Weights of a small transformer language model.
Size: 8 heads of 32, MLP 704 SwiGLU, vocabulary 8192.
Architecture: RMSNorm before each block, rotary positions, no biases in attention or MLP, untied embeddings.
Training: a variant of Adam for these matrices, 458M tokens, 6977 steps.
MLP neurons of a small language model. Each row is named by its layer, matrix (gate and up: input weights; down: output weights) and neuron, and shows model dimensions 96-159. Each number is 50 + 12 x the weight over its row's rms, rounded and kept within 0 to 99. A neuron's up and down rows have the sign that makes its largest values positive.
Before each neuron's rows, "fires in" lists the words (lower case) most often at its 100 highest values on Wikipedia text that the model never trained on.

fires in: "including", "held", "served", "taken"
L4.gate593:47 61 65 52 64 62 44 46 48 69 56 29 61 61 49 57 41 79 29 39 49 73 47 47 35 47 57 43 43 79 60 22 48 59 35 55 58 32 58 43 58 44 59 44 52 39 53 59 50 58 68 43 40 51 39 32 41 44 72 68 59 68 31 79
L4.up593:41 41 59 39 58 31 63 47 28 59 43 59 44 49 44 55 29 54 44 59 51 42 35 46 48 50 58 53 45 40 41 43 41 45 44 40 40 27 50 59 47 57 66 58 96 15 34 24 56 39 71 62 35 30 59 50 44 49 33 58 54 34 40 33
L4.down593:46 50 65 46 44 58 46 62 57 45 31 53 67 54 45 46 60 51 54 55 68 32 34 55 61 69 47 42 42 70 31 66 45 68 36 70 64 42 61 51 60 56 80 42 26 22 49 68 33 44 66 38 37 64 35 32 45 45 56 64 52 46 62 67

fires in: "league", "results", "access", "seats", "spd"
L3.gate440:36 55 39 62 48 46 41 64 49 57 56 34 58 65 39 42 67 46 58 51 45 68 29 49 41 55 59 46 49 51 54 24 38 48 70 68 40 36 61 41 40 44 57 46 56 52 39 41 57 52 39 33 36 62 44 59 51 55 43 73 45 30 39 53
L3.up440:72 61 76 56 51 57 57 53 31 57 58 31 64 50 51 32 67 30 59 28 44 41 47 38 65 54 55 34 41 57 52 40 37 52 55 62 20 37 59 57 38 32 44 49 53 37 61 31 51 34 53 54 66 45 58 68 53 45 64 51 50 43 56 38
L3.down440:73 61 45 46 58 47 51 50 57 39 54 56 63 36 49 53 58 36 72 53 40 52 45 48 32 71 37 66 38 52 42 46 39 53 55 59 52 58 63 43 55 50 58 37 61 37 42 60 39 38 60 58 48 39 32 43 29 07 44 44 60 19 37 53

fires in: "in", "on", "at", "for"
L19.gate60:50 52 33 66 44 61 46 47 44 59 33 61 31 38 62 27 49 59 51 39 58 35 54 52 38 58 62 51 48 52 46 37 57 41 55 65 45 56 36 52 25 57 41 48 48 62 36 33 59 69 51 42 51 35 38 46 41 49 59 48 61 34 49 47
L19.up60:37 57 47 50 39 53 51 52 45 49 48 49 62 45 77 29 48 42 32 28 41 29 43 47 44 57 51 43 56 53 44 44 42 63 67 55 39 61 23 58 19 66 41 57 57 58 51 48 42 44 58 38 38 57 50 33 50 53 53 58 55 45 47 62
L19.down60:50 56 55 41 64 49 35 66 25 62 38 56 32 38 60 47 47 53 51 45 48 62 47 38 70 52 58 48 46 62 53 53 53 48 55 38 35 50 53 39 71 45 66 46 21 46 87 45 47 58 52 37 43 47 44 66 23 08 46 52 47 43 36 49

fires in: "not", "to", "t", "i", "can"
L19.gate34:50 49 41 18 53 18 59 60 39 66 56 60 27 51 43 56 14 46 54 31 41 48 39 49 52 64 65 56 37 35 26 52 50 50 60 55 33 62 65 37 50 55 63 39 49 65 52 32 41 37 51 51 59 42 43 48 44 63 38 29 50 46 64 23
L19.up34:36 43 33 45 69 51 37 63 60 60 51 44 38 40 49 52 49 49 62 29 38 53 49 41 50 56 62 67 77 15 42 82 64 56 72 49 37 61 58 35 41 56 54 60 45 38 56 48 53 50 58 64 53 30 36 48 47 50 35 28 57 49 37 46
L19.down34:16 45 40 50 63 63 49 60 58 51 24 41 50 41 67 45 53 37 48 44 49 57 54 59 42 60 51 60 43 38 48 53 56 29 51 60 35 50 59 16 56 40 45 55 39 47 56 57 71 60 45 32 52 38 44 63 76 37 47 31 53 43 43 71

fires in: "total", "star", "bronze", "silver", "sea", "sung"
L9.gate75:49 47 46 38 50 52 67 55 42 71 38 53 47 72 43 47 41 46 57 37 72 47 40 62 38 51 50 48 59 43 63 44 54 48 63 43 39 58 47 68 55 27 60 46 33 58 36 34 33 57 32 50 42 55 68 58 46 67 65 58 57 58 61 75
L9.up75:65 54 35 45 44 58 47 61 23 64 50 46 30 58 40 70 44 37 45 28 57 59 45 62 49 57 44 66 68 65 56 60 44 57 41 34 49 55 32 82 63 18 58 49 44 34 53 13 37 60 43 55 55 57 53 68 59 49 69 58 57 66 73 68
L9.down75:62 60 29 46 49 53 64 59 36 59 32 37 47 54 56 61 45 42 49 40 52 53 42 66 57 49 47 54 61 58 47 47 62 68 43 35 41 39 28 52 68 19 69 53 50 49 48 21 46 56 49 46 55 50 45 56 56 00 75 46 58 58 72 58

fires in: "found", "described", "08", "56", "taught", "discovered"
L7.gate204:56 35 40 34 55 56 48 55 42 56 49 49 54 40 49 30 40 50 52 50 76 12 77 53 54 54 60 36 26 42 37 41 54 66 34 37 59 74 57 72 66 51 37 46 45 70 56 61 41 36 69 45 40 70 44 21 16 47 47 54 47 55 42 19
L7.up204:49 34 27 45 57 60 66 46 51 35 35 56 50 40 29 43 47 49 52 61 60 58 38 50 38 49 58 52 49 58 79 52 52 53 61 62 52 58 55 64 54 73 32 55 46 67 44 42 39 48 50 47 45 59 51 31 50 49 43 40 47 41 70 35
L7.down204:43 28 59 50 49 53 42 46 53 34 38 59 62 49 53 53 45 46 26 63 51 51 41 57 34 56 24 54 71 61 63 48 34 40 16 41 49 61 54 57 66 50 55 44 33 51 40 52 41 57 65 45 50 41 58 65 49 27 54 60 33 59 41 51

fires in: "john", "coach", "1984", "each", "speech"
L4.gate646:43 69 49 65 35 41 48 39 56 68 59 70 49 54 57 40 46 47 47 42 60 34 56 49 72 54 48 45 73 55 60 39 56 58 48 90 57 45 42 37 54 40 52 17 61 54 56 26 32 50 38 58 60 45 63 61 41 56 45 53 43 49 41 77
L4.up646:42 56 53 45 50 32 49 37 37 47 41 75 29 59 35 51 79 47 48 40 48 52 62 45 34 51 51 57 53 54 50 43 49 54 59 60 57 37 43 30 47 42 52 34 77 37 69 33 56 31 34 53 48 58 71 39 21 48 67 61 54 27 56 56
L4.down646:48 50 31 32 44 67 58 52 58 36 36 40 39 33 24 46 37 26 53 59 37 45 61 57 56 37 43 52 58 49 51 40 49 43 53 44 59 53 41 48 53 63 42 49 42 58 50 37 51 54 43 48 48 33 50 38 35 02 20 49 32 57 31 69

fires in: "they", "which", "and", "that", "can", "who"
L19.gate542:39 50 33 34 43 61 64 52 39 59 38 47 58 60 56 30 56 52 46 39 67 36 51 37 60 40 46 55 71 60 34 16 73 56 51 62 56 61 59 76 69 53 39 39 60 52 57 76 41 33 36 35 41 60 59 45 63 50 54 47 50 60 55 57
L19.up542:51 42 46 51 40 44 58 52 59 44 49 32 65 34 56 58 59 56 56 40 55 35 46 22 50 58 64 54 50 36 56 49 55 54 55 59 48 55 57 56 39 65 46 40 54 57 39 61 56 48 61 48 60 57 34 18 61 50 52 53 62 64 43 58
L19.down542:52 51 28 55 56 67 61 50 45 66 46 42 34 48 54 64 43 62 29 26 42 53 70 42 39 58 71 68 47 40 52 37 55 37 50 58 49 44 50 47 36 52 64 55 53 45 34 34 47 60 68 54 71 29 53 61 39 37 35 17 61 52 49 45

fires in: "early", "popular", "eventually", "late", "offer", "originally"
L7.gate595:69 45 70 56 62 43 53 52 36 49 56 46 56 65 56 35 59 35 47 57 67 27 49 36 54 45 45 58 46 53 48 77 42 56 56 69 56 59 59 20 45 56 57 49 37 61 54 23 55 62 40 76 44 34 39 21 64 49 46 60 60 42 37 34
L7.up595:49 50 50 64 34 46 64 47 56 37 40 60 73 68 72 34 53 45 64 28 71 36 72 43 63 41 46 45 51 54 34 49 57 53 62 63 46 63 46 24 43 58 64 58 56 45 55 34 55 36 40 48 36 23 37 41 29 48 48 71 66 57 44 43
L7.down595:75 69 50 39 77 55 23 51 37 41 48 53 45 52 50 54 44 38 61 66 61 63 41 45 55 62 40 70 55 67 69 53 32 70 58 60 21 33 45 59 76 53 51 46 51 41 44 57 48 51 48 30 51 43 70 66 50 00 46 62 45 45 51 38

fires in: "only", "war", "ceramics", "least"
L12.gate127:63 59 58 56 64 60 41 46 51 54 54 40 57 65 63 36 47 72 70 49 51 38 49 35 57 59 49 51 40 35 40 54 53 63 64 56 53 39 32 52 59 47 57 36 46 49 59 56 41 49 59 68 54 33 64 43 55 48 52 65 62 69 37 28
L12.up127:56 44 64 59 43 44 66 67 43 40 53 65 60 63 56 47 37 59 47 44 42 79 32 42 48 57 60 33 34 42 38 41 75 52 57 41 59 57 52 76 53 56 56 50 43 62 25 69 67 46 61 51 49 50 28 48 62 51 34 26 48 67 41 67
L12.down127:59 35 35 33 66 90 45 22 67 30 66 54 61 50 62 50 35 41 48 54 61 43 68 38 62 36 49 36 47 49 51 59 49 55 28 42 43 57 56 41 40 38 58 42 41 63 59 37 48 43 42 43 39 32 30 53 47 36 37 65 56 49 50 47

fires in: "war", "warped", "led", "parties"
L3.gate214:45 58 56 44 34 41 75 34 53 39 56 63 50 61 49 31 56 35 59 45 30 35 43 56 38 35 45 35 67 30 42 59 42 50 36 38 50 61 58 55 49 36 38 45 47 32 25 30 52 35 49 57 60 52 45 62 53 52 61 61 64 40 55 65
L3.up214:36 14 46 48 40 43 66 44 82 53 63 33 35 43 54 52 40 74 61 45 44 45 58 42 33 40 54 57 46 37 58 48 40 50 69 45 48 71 39 58 18 59 44 64 42 68 50 67 54 58 48 47 55 48 57 53 37 55 50 34 50 60 57 58
L3.down214:50 43 47 69 62 54 50 48 59 51 45 69 75 42 34 41 31 26 68 43 39 62 46 68 58 29 70 55 56 51 44 32 52 42 78 48 58 34 52 40 26 44 30 66 78 56 48 69 55 63 41 37 55 32 56 51 56 71 34 41 54 52 39 50

fires in: "world", "self", "hand", "master", "masters", "hat"
L10.gate577:59 44 55 31 47 35 42 56 56 63 90 49 52 36 63 65 45 64 48 54 76 27 54 38 68 32 39 60 39 45 37 55 63 64 63 49 58 62 49 38 61 69 44 48 53 49 37 51 52 37 46 43 49 59 57 59 39 60 35 61 38 53 49 34
L10.up577:71 51 47 35 49 36 38 69 55 58 70 67 56 31 63 74 37 50 48 45 55 39 46 43 46 44 19 59 43 41 45 61 54 73 35 48 63 58 52 53 58 78 49 51 50 44 40 49 36 42 62 46 40 69 58 76 29 46 55 74 38 56 49 31
L10.down577:68 53 51 32 50 42 44 67 48 58 88 55 55 48 52 58 46 47 37 52 54 46 45 43 43 46 16 51 52 43 35 50 63 69 37 55 48 62 48 41 57 67 51 58 56 45 41 51 42 51 60 64 50 60 39 57 27 00 55 42 42 54 61 23

fires in: "these", "are", "river", "into", "were", "on"
L14.gate233:34 63 55 59 62 47 23 53 49 41 39 53 34 36 66 61 56 55 27 41 55 54 35 55 57 13 56 49 26 66 32 35 45 46 70 44 60 54 88 75 32 39 56 47 46 44 32 44 36 61 57 48 35 38 44 37 45 50 39 50 58 49 54 50
L14.up233:59 48 46 53 44 66 28 62 39 41 18 56 44 48 46 56 55 51 61 46 50 53 47 58 52 39 68 36 37 61 31 61 51 29 43 59 51 54 64 63 50 54 54 46 65 55 46 40 38 41 63 59 46 28 40 60 43 12 39 61 25 66 54 58
L14.down233:70 44 57 44 49 59 68 52 55 58 62 48 52 73 35 47 41 38 60 46 33 53 56 49 34 71 45 51 73 36 55 72 46 40 41 42 40 40 43 31 51 77 41 39 53 59 65 56 54 44 45 47 49 53 60 58 47 00 63 60 47 45 44 49

fires in: "of", "from", "in", "on", "by", "about"
L19.gate436:55 66 39 46 79 73 44 54 21 50 30 50 37 47 50 58 75 47 54 50 41 51 48 50 38 52 52 52 38 54 56 41 64 56 57 33 60 57 55 45 28 43 58 44 45 60 38 50 46 47 62 38 46 49 40 62 32 57 41 41 45 43 26 40
L19.up436:42 55 59 53 63 46 50 55 46 52 48 55 22 52 29 55 32 63 48 24 67 51 40 63 38 55 53 56 44 40 43 54 45 25 52 37 53 38 66 35 42 52 83 49 59 40 31 36 56 44 60 50 35 34 46 73 56 51 61 61 40 33 51 47
L19.down436:37 57 42 43 31 70 51 75 52 61 46 26 22 49 35 29 46 52 63 55 40 47 59 37 68 51 54 59 31 48 53 57 56 37 34 47 67 43 48 49 57 58 43 48 40 46 26 19 41 44 54 54 42 29 27 55 47 71 62 57 46 46 55 51

fires in: "there", "on", "they"
L14.gate7:56 69 60 43 54 33 36 49 35 30 45 45 46 40 54 53 57 39 47 40 54 50 42 44 44 46 58 45 50 63 54 32 41 48 53 42 62 52 83 59 62 47 63 56 40 65 52 63 30 46 60 58 22 51 44 53 48 60 59 44 45 53 67 26
L14.up7:73 47 44 63 74 45 57 57 57 48 59 39 32 35 19 59 51 47 60 22 64 54 29 33 57 34 44 65 29 53 43 66 61 36 42 64 31 40 75 68 43 38 65 38 56 44 61 54 45 53 69 56 45 51 39 44 25 51 52 34 49 63 51 73
L14.down7:58 70 42 32 48 40 50 27 43 47 73 45 62 62 48 25 58 35 52 43 50 55 57 47 57 38 54 50 65 57 47 50 31 53 51 58 71 39 63 47 35 45 53 41 53 61 40 75 49 49 56 36 36 72 43 50 56 20 56 29 65 42 47 52

fires in: "election", "teams", "island", "lorena"
L4.gate461:55 53 54 35 52 59 59 33 66 43 58 43 26 46 55 24 54 37 69 49 54 46 60 56 48 48 45 50 60 61 41 55 37 57 40 38 47 48 56 14 42 43 33 29 45 59 43 48 69 69 34 41 59 58 27 23 41 49 60 51 33 45 26 53
L4.up461:48 41 59 40 53 49 41 51 51 30 47 32 31 47 32 56 66 39 52 54 61 47 39 55 43 50 56 45 46 50 54 42 44 41 49 49 49 61 53 51 42 50 44 55 51 45 56 59 37 54 56 20 64 49 48 59 40 54 56 45 64 54 19 57
L4.down461:60 50 67 43 34 26 64 36 58 39 42 52 35 57 44 57 54 63 38 48 37 67 49 51 45 60 52 63 58 50 52 40 35 46 43 57 62 71 41 53 50 42 41 28 49 19 50 59 30 40 59 51 56 44 59 52 39 04 47 46 62 40 69 39

fires in: "i", "t", "get"
L18.gate68:58 23 45 41 51 41 51 60 75 58 62 66 27 44 56 49 47 44 32 54 66 40 23 54 50 57 49 51 55 51 47 67 69 58 55 30 49 37 48 51 46 52 42 42 45 55 44 30 57 75 52 35 48 45 23 39 50 78 35 76 46 27 51 41
L18.up68:47 39 48 42 51 47 46 48 56 55 49 46 36 44 35 68 57 62 55 34 31 40 52 35 88 41 31 40 51 61 62 47 44 12 77 40 45 45 73 50 56 41 48 56 55 48 62 36 44 49 58 40 42 48 74 49 63 53 35 49 48 44 21 52
L18.down68:37 45 44 57 57 58 36 31 50 50 56 43 12 53 62 70 43 49 34 40 46 36 55 54 53 60 53 47 40 64 51 67 65 39 47 34 40 42 67 34 48 64 43 63 43 55 70 46 64 42 56 06 56 42 41 47 55 68 28 55 52 50 50 36

fires in: "12", "16", "19"
L7.gate561:65 62 54 66 35 70 58 52 41 51 59 59 59 53 43 56 57 62 57 42 47 41 52 74 39 49 65 74 46 49 42 51 34 42 41 44 55 65 35 27 50 46 45 33 49 35 33 41 48 58 44 67 31 44 69 36 41 56 49 70 55 49 37 67
L7.up561:72 49 84 72 34 61 37 57 53 48 51 63 48 59 73 32 45 53 57 48 36 67 58 64 38 42 51 63 52 59 42 49 45 55 29 38 41 53 35 56 59 26 47 56 39 61 52 30 49 61 41 51 45 61 34 34 49 54 44 47 59 45 61 24
L7.down561:58 33 59 29 51 52 46 57 50 38 26 49 57 58 42 52 49 49 59 58 64 68 45 40 36 36 45 38 37 57 61 44 44 48 38 55 36 76 37 60 55 57 64 59 38 43 39 48 49 38 56 41 60 50 69 39 67 00 70 52 38 28 60 55

fires in: "2000", "1999", "1967"
L3.gate529:54 54 51 53 58 63 46 61 44 48 36 31 50 46 51 46 58 43 41 32 69 35 53 56 52 43 38 38 40 54 44 34 45 27 76 38 43 38 45 28 70 34 73 57 26 44 51 60 46 51 45 68 50 63 18 38 48 52 37 31 38 49 24 57
L3.up529:59 76 48 52 47 47 60 48 53 43 59 53 48 44 37 48 48 32 39 38 46 52 56 50 34 47 43 48 42 57 50 09 51 43 46 45 54 67 71 37 64 59 68 45 43 55 52 66 58 45 62 52 57 47 29 49 68 49 43 40 33 63 38 63
L3.down529:34 60 42 50 24 44 53 42 55 58 48 45 47 59 46 59 39 43 44 55 43 42 46 48 53 49 42 55 79 54 56 47 44 72 44 36 58 58 52 37 53 50 66 49 36 74 47 39 49 28 40 64 49 54 50 46 40 00 66 42 59 67 64 56

fires in: "us", "louis", "200", "ms", "bacteriologist", "ref"
L4.gate439:54 44 37 23 63 45 58 38 52 63 55 34 48 24 40 44 27 52 36 80 39 40 67 67 34 58 37 33 44 40 58 42 49 36 46 48 49 37 48 67 43 40 52 44 60 58 46 68 46 54 50 42 55 54 53 54 51 54 59 67 21 34 62 36
L4.up439:54 59 26 36 60 72 76 40 35 49 46 47 50 51 50 26 54 43 40 61 63 43 56 59 53 46 55 49 55 45 67 51 28 40 55 61 35 15 56 63 72 74 62 52 75 53 51 73 63 63 55 56 52 73 41 39 62 54 39 19 48 42 55 46
L4.down439:40 50 55 47 59 44 53 54 44 47 58 54 52 61 54 56 64 70 57 50 51 54 16 42 59 37 37 47 48 53 31 71 38 32 58 62 59 24 67 38 47 53 65 40 47 43 36 67 39 85 65 56 68 59 47 57 51 23 47 43 47 58 35 76

fires in: "9", "19", "14", "hms", "16"
L7.gate364:55 52 42 54 34 59 64 66 61 69 47 45 55 47 40 27 41 48 59 48 39 70 20 56 28 52 43 42 35 39 66 35 78 59 65 77 59 48 54 55 43 52 34 37 61 62 61 44 35 69 53 43 38 43 67 58 28 48 42 63 63 36 47 71
L7.up364:46 40 51 74 25 52 70 69 49 67 48 42 58 58 49 34 40 40 63 49 39 75 36 51 40 53 43 52 36 33 60 40 81 60 52 58 44 16 59 58 45 44 36 35 56 61 60 52 42 70 64 39 27 41 64 46 37 59 49 52 56 49 64 59
L7.down364:68 29 55 32 58 54 47 64 53 51 48 43 47 55 43 45 58 39 53 58 40 59 51 50 60 57 33 46 67 62 56 60 61 53 44 55 49 36 48 48 60 48 48 50 31 46 63 48 56 41 56 42 42 49 46 50 49 00 53 40 41 52 58 64

fires in: "for", "in", "on", "to", "eldest"
L19.gate411:40 44 46 57 66 55 42 52 59 61 39 31 35 48 62 56 47 61 53 50 54 75 62 46 53 49 77 48 43 48 48 46 52 27 42 44 37 83 32 52 31 60 54 60 51 45 41 56 60 52 50 66 49 53 43 48 42 54 39 35 66 37 91 42
L19.up411:54 46 46 47 33 55 45 54 41 53 58 43 54 37 44 30 29 30 53 22 56 30 57 55 36 42 52 38 37 64 45 45 37 59 49 57 58 36 39 41 25 52 39 67 31 42 46 52 44 55 49 49 39 48 48 47 36 48 58 59 60 42 37 53
L19.down411:74 53 65 46 78 50 51 60 53 42 57 44 48 52 49 49 45 51 38 49 61 54 49 48 40 43 62 62 59 60 54 37 65 55 31 49 62 53 53 53 55 37 60 41 44 57 46 26 63 45 59 49 78 73 52 41 37 56 54 54 53 63 59 43

fires in: "who", "they", "that", "two", "whom"
L18.gate669:39 50 52 19 33 45 55 50 32 27 43 65 75 52 57 41 34 54 56 47 58 60 63 43 60 51 57 76 63 48 57 53 30 55 58 59 46 85 59 82 48 62 38 54 48 55 55 70 73 51 52 34 36 40 54 35 53 60 47 60 40 50 72 55
L18.up669:29 38 26 68 33 43 60 38 64 57 60 53 57 50 78 54 26 41 44 52 51 41 77 56 64 39 53 46 37 55 51 34 52 64 54 48 33 57 59 59 63 59 55 48 43 82 57 59 56 46 36 35 42 58 52 37 44 59 53 71 50 57 63 43
L18.down669:47 47 27 47 55 43 49 48 64 67 37 41 43 49 49 55 55 51 55 49 51 42 61 59 61 58 72 62 44 53 50 37 35 63 40 52 16 41 52 53 49 65 36 55 59 41 57 56 59 39 44 22 59 46 75 43 34 32 53 43 30 58 58 57

fires in: "sport", "near", "phytocerum", "open", "graduating", "plant"
L4.gate541:54 70 48 80 33 68 37 58 62 25 62 42 48 64 39 60 59 66 37 33 48 52 64 33 71 60 78 61 53 45 49 58 61 60 37 53 32 24 43 78 65 38 31 37 46 60 50 41 43 62 61 30 48 45 39 52 54 43 41 44 57 41 51 60
L4.up541:54 44 61 53 43 71 54 48 40 41 53 58 55 49 32 29 40 59 55 53 50 46 62 55 55 49 44 50 42 41 52 62 63 38 47 30 64 61 41 73 38 58 34 40 42 45 42 67 58 45 61 62 28 58 47 72 52 51 59 44 47 57 58 29
L4.down541:36 61 33 37 46 48 62 50 43 51 61 37 41 54 40 41 52 46 50 42 58 58 55 37 48 57 36 40 31 27 60 52 19 56 37 47 42 48 70 66 52 50 35 42 57 58 56 70 60 48 68 54 59 46 62 58 64 08 65 28 61 51 78 57

fires in: "was", "led", "been"
L19.gate190:46 57 56 61 49 46 43 49 71 63 69 50 60 46 55 60 82 50 56 38 51 56 51 41 59 39 61 52 55 48 32 43 51 35 43 46 47 46 53 58 21 40 54 36 70 47 52 41 42 54 39 50 45 35 51 41 33 61 26 54 60 70 31 52
L19.up190:46 59 51 72 52 56 49 72 33 50 70 63 25 73 46 44 62 55 42 39 49 62 70 51 26 47 31 49 55 44 64 58 51 39 40 61 41 34 50 42 66 55 53 59 58 73 80 50 48 56 46 49 50 74 73 60 60 51 51 46 57 52 17 52
L19.down190:33 53 57 60 55 28 37 43 65 59 45 79 74 66 46 50 46 52 42 67 42 44 67 42 45 63 56 45 52 56 62 52 41 69 73 63 17 58 37 50 55 06 46 40 54 46 48 42 51 62 50 36 37 46 54 62 33 80 34 57 31 48 41 48

fires in: "member", "president", "democratic", "federal", "republican", "liberal"
L11.gate411:26 56 69 46 41 38 57 56 57 46 45 34 68 61 67 51 54 64 54 29 69 41 51 72 45 45 42 53 50 60 49 32 51 36 34 54 45 65 36 72 30 24 47 46 62 57 33 65 47 51 63 52 44 41 77 45 34 50 58 63 61 38 47 58
L11.up411:42 52 53 19 38 31 58 43 60 61 19 40 67 55 58 68 48 66 60 34 58 39 37 64 44 45 59 54 59 69 45 51 40 30 37 51 43 40 11 68 49 36 31 40 74 52 41 53 41 58 64 45 46 30 72 50 49 40 54 54 52 49 46 73
L11.down411:59 46 47 32 55 40 49 27 61 60 27 52 62 64 38 66 41 45 46 54 46 35 49 52 63 34 50 38 46 36 41 48 49 44 38 38 29 41 50 50 55 63 39 64 65 68 50 46 29 45 49 56 52 34 40 40 48 03 42 58 53 77 40 27

fires in: "not", "t", "she", "he", "to", "you"
L17.gate208:37 52 43 48 43 46 44 64 43 67 54 38 40 57 37 55 54 64 38 50 41 40 56 49 58 49 43 47 39 24 61 63 72 56 41 52 40 53 39 58 56 47 26 47 47 71 25 59 58 48 43 47 58 45 53 46 34 62 42 19 64 52 69 47
L17.up208:43 53 62 54 48 53 60 64 59 42 54 40 27 41 57 57 48 52 61 53 36 62 37 34 59 49 39 34 54 38 74 50 53 56 51 48 37 60 50 37 30 43 55 64 58 66 57 51 40 34 70 31 45 51 46 49 42 41 56 27 65 38 48 44
L17.down208:27 53 96 33 38 22 56 43 66 51 56 55 63 60 59 42 70 39 68 51 59 32 57 48 43 51 56 31 49 47 48 53 52 42 62 73 26 72 61 72 54 33 56 53 40 78 62 53 41 46 58 43 46 61 55 54 73 52 53 49 64 59 44 45

fires in: "published", "led", "commonly", "dates"
L3.gate446:49 51 39 53 43 55 41 49 54 54 58 48 42 40 46 45 00 46 59 55 45 54 60 47 46 59 40 51 45 51 44 37 63 56 42 66 36 45 52 87 40 39 44 28 38 45 43 52 40 50 66 60 43 68 56 45 44 56 46 60 67 56 44 38
L3.up446:45 63 52 55 52 34 49 65 37 43 40 52 50 45 46 37 47 49 37 35 39 45 71 41 56 55 47 36 55 49 19 79 54 54 36 49 47 45 52 59 53 66 66 55 39 44 30 53 50 46 26 62 43 59 50 43 38 48 46 55 46 36 49 51
L3.down446:43 31 30 50 57 47 55 34 56 55 57 54 41 47 35 50 40 39 38 63 52 52 54 34 67 63 60 65 51 52 47 44 50 48 62 62 29 40 58 60 55 45 41 71 33 66 45 45 48 75 57 36 45 49 39 49 31 00 54 43 57 45 36 63

fires in: "member", "president", "members", "location", "board", "chairman"
L10.gate33:27 60 54 48 51 60 79 51 40 57 49 55 50 40 51 38 59 62 57 34 71 63 68 65 48 45 46 47 70 49 35 50 28 34 59 52 75 57 28 78 43 45 48 60 50 49 45 40 44 52 52 61 51 82 64 44 32 53 59 60 30 30 58 44
L10.up33:43 65 47 59 37 65 84 46 49 54 41 48 47 34 68 40 57 66 43 36 45 58 62 54 54 43 42 50 55 19 36 54 31 47 62 44 59 40 28 71 49 56 34 54 48 61 52 35 49 45 43 59 59 69 66 51 45 33 58 27 32 56 53 39
L10.down33:61 35 53 54 65 37 30 55 65 54 53 34 48 58 56 58 40 30 47 61 36 30 42 34 64 48 63 52 38 48 54 54 54 58 43 45 27 42 69 42 55 67 53 47 45 55 48 48 48 47 53 44 49 31 33 55 62 00 40 51 56 71 43 46

fires in: "is", "most", "was", "multi", "sinclair", "middlesbrough"
L18.gate496:53 25 63 67 47 40 36 58 63 31 71 68 48 36 45 72 50 55 50 60 48 57 47 45 43 59 64 36 54 48 41 46 42 52 53 67 62 49 53 55 57 53 45 34 58 57 61 49 58 51 24 56 46 45 32 51 25 53 44 49 43 55 46 62
L18.up496:44 41 39 56 62 71 34 57 47 68 56 44 53 47 52 50 42 30 52 55 39 46 28 40 45 57 62 52 58 59 74 59 62 59 70 43 50 30 67 48 63 38 42 49 46 61 41 57 84 38 35 54 50 59 40 29 19 55 58 45 73 43 51 51
L18.down496:45 43 42 42 24 36 48 38 69 33 53 80 65 49 52 46 66 52 53 45 40 66 39 31 41 63 54 50 27 72 45 57 42 47 68 46 53 38 50 33 45 39 51 31 44 64 51 43 71 53 24 43 52 58 38 62 36 55 56 82 34 49 60 50

fires in: "angeles", "washington", "chicago", "miami", "houston", "liverpool"
L10.gate592:70 25 46 70 49 44 39 49 25 36 44 48 45 50 44 65 60 56 48 40 55 72 27 48 60 59 51 31 58 44 52 43 30 50 51 47 65 58 59 43 56 42 48 25 44 41 42 35 29 56 50 52 22 40 34 41 47 58 43 74 46 56 54 67
L10.up592:71 25 54 63 38 36 27 45 41 29 50 44 57 60 44 59 49 47 53 41 51 54 20 53 70 53 37 34 45 43 42 42 48 51 50 41 59 56 60 44 66 44 41 33 41 40 40 30 26 45 57 57 35 48 37 51 52 51 52 76 57 52 49 71
L10.down592:81 38 48 48 49 43 40 43 40 42 04 26 56 51 50 43 38 40 62 50 51 38 33 53 57 51 35 37 37 55 44 53 53 75 71 69 64 64 58 45 35 58 57 36 47 21 50 43 42 43 61 48 28 41 43 32 37 00 57 57 49 51 59 64

fires in: "war", "warped", "championships", "1910", "download"
L4.gate699:39 56 67 66 39 43 37 31 56 43 51 67 54 40 63 64 41 57 65 46 29 50 43 46 72 52 48 42 28 34 23 48 62 51 63 39 50 45 48 51 63 45 19 68 47 49 44 20 66 60 34 40 38 57 40 50 60 53 52 45 57 66 63 52
L4.up699:82 49 39 47 55 63 63 49 62 53 61 43 34 69 51 55 49 43 55 56 36 56 58 32 37 52 53 35 47 54 48 46 31 48 32 53 54 48 54 44 33 50 66 53 74 64 81 46 41 48 77 42 32 67 64 56 41 47 51 39 35 56 60 65
L4.down699:33 47 57 58 61 50 51 42 60 49 58 43 54 43 74 64 44 32 76 31 66 48 26 52 59 63 58 59 38 26 33 35 40 42 44 58 52 48 61 26 48 31 67 35 45 51 34 46 37 51 47 34 72 42 52 43 41 99 24 55 45 43 62 53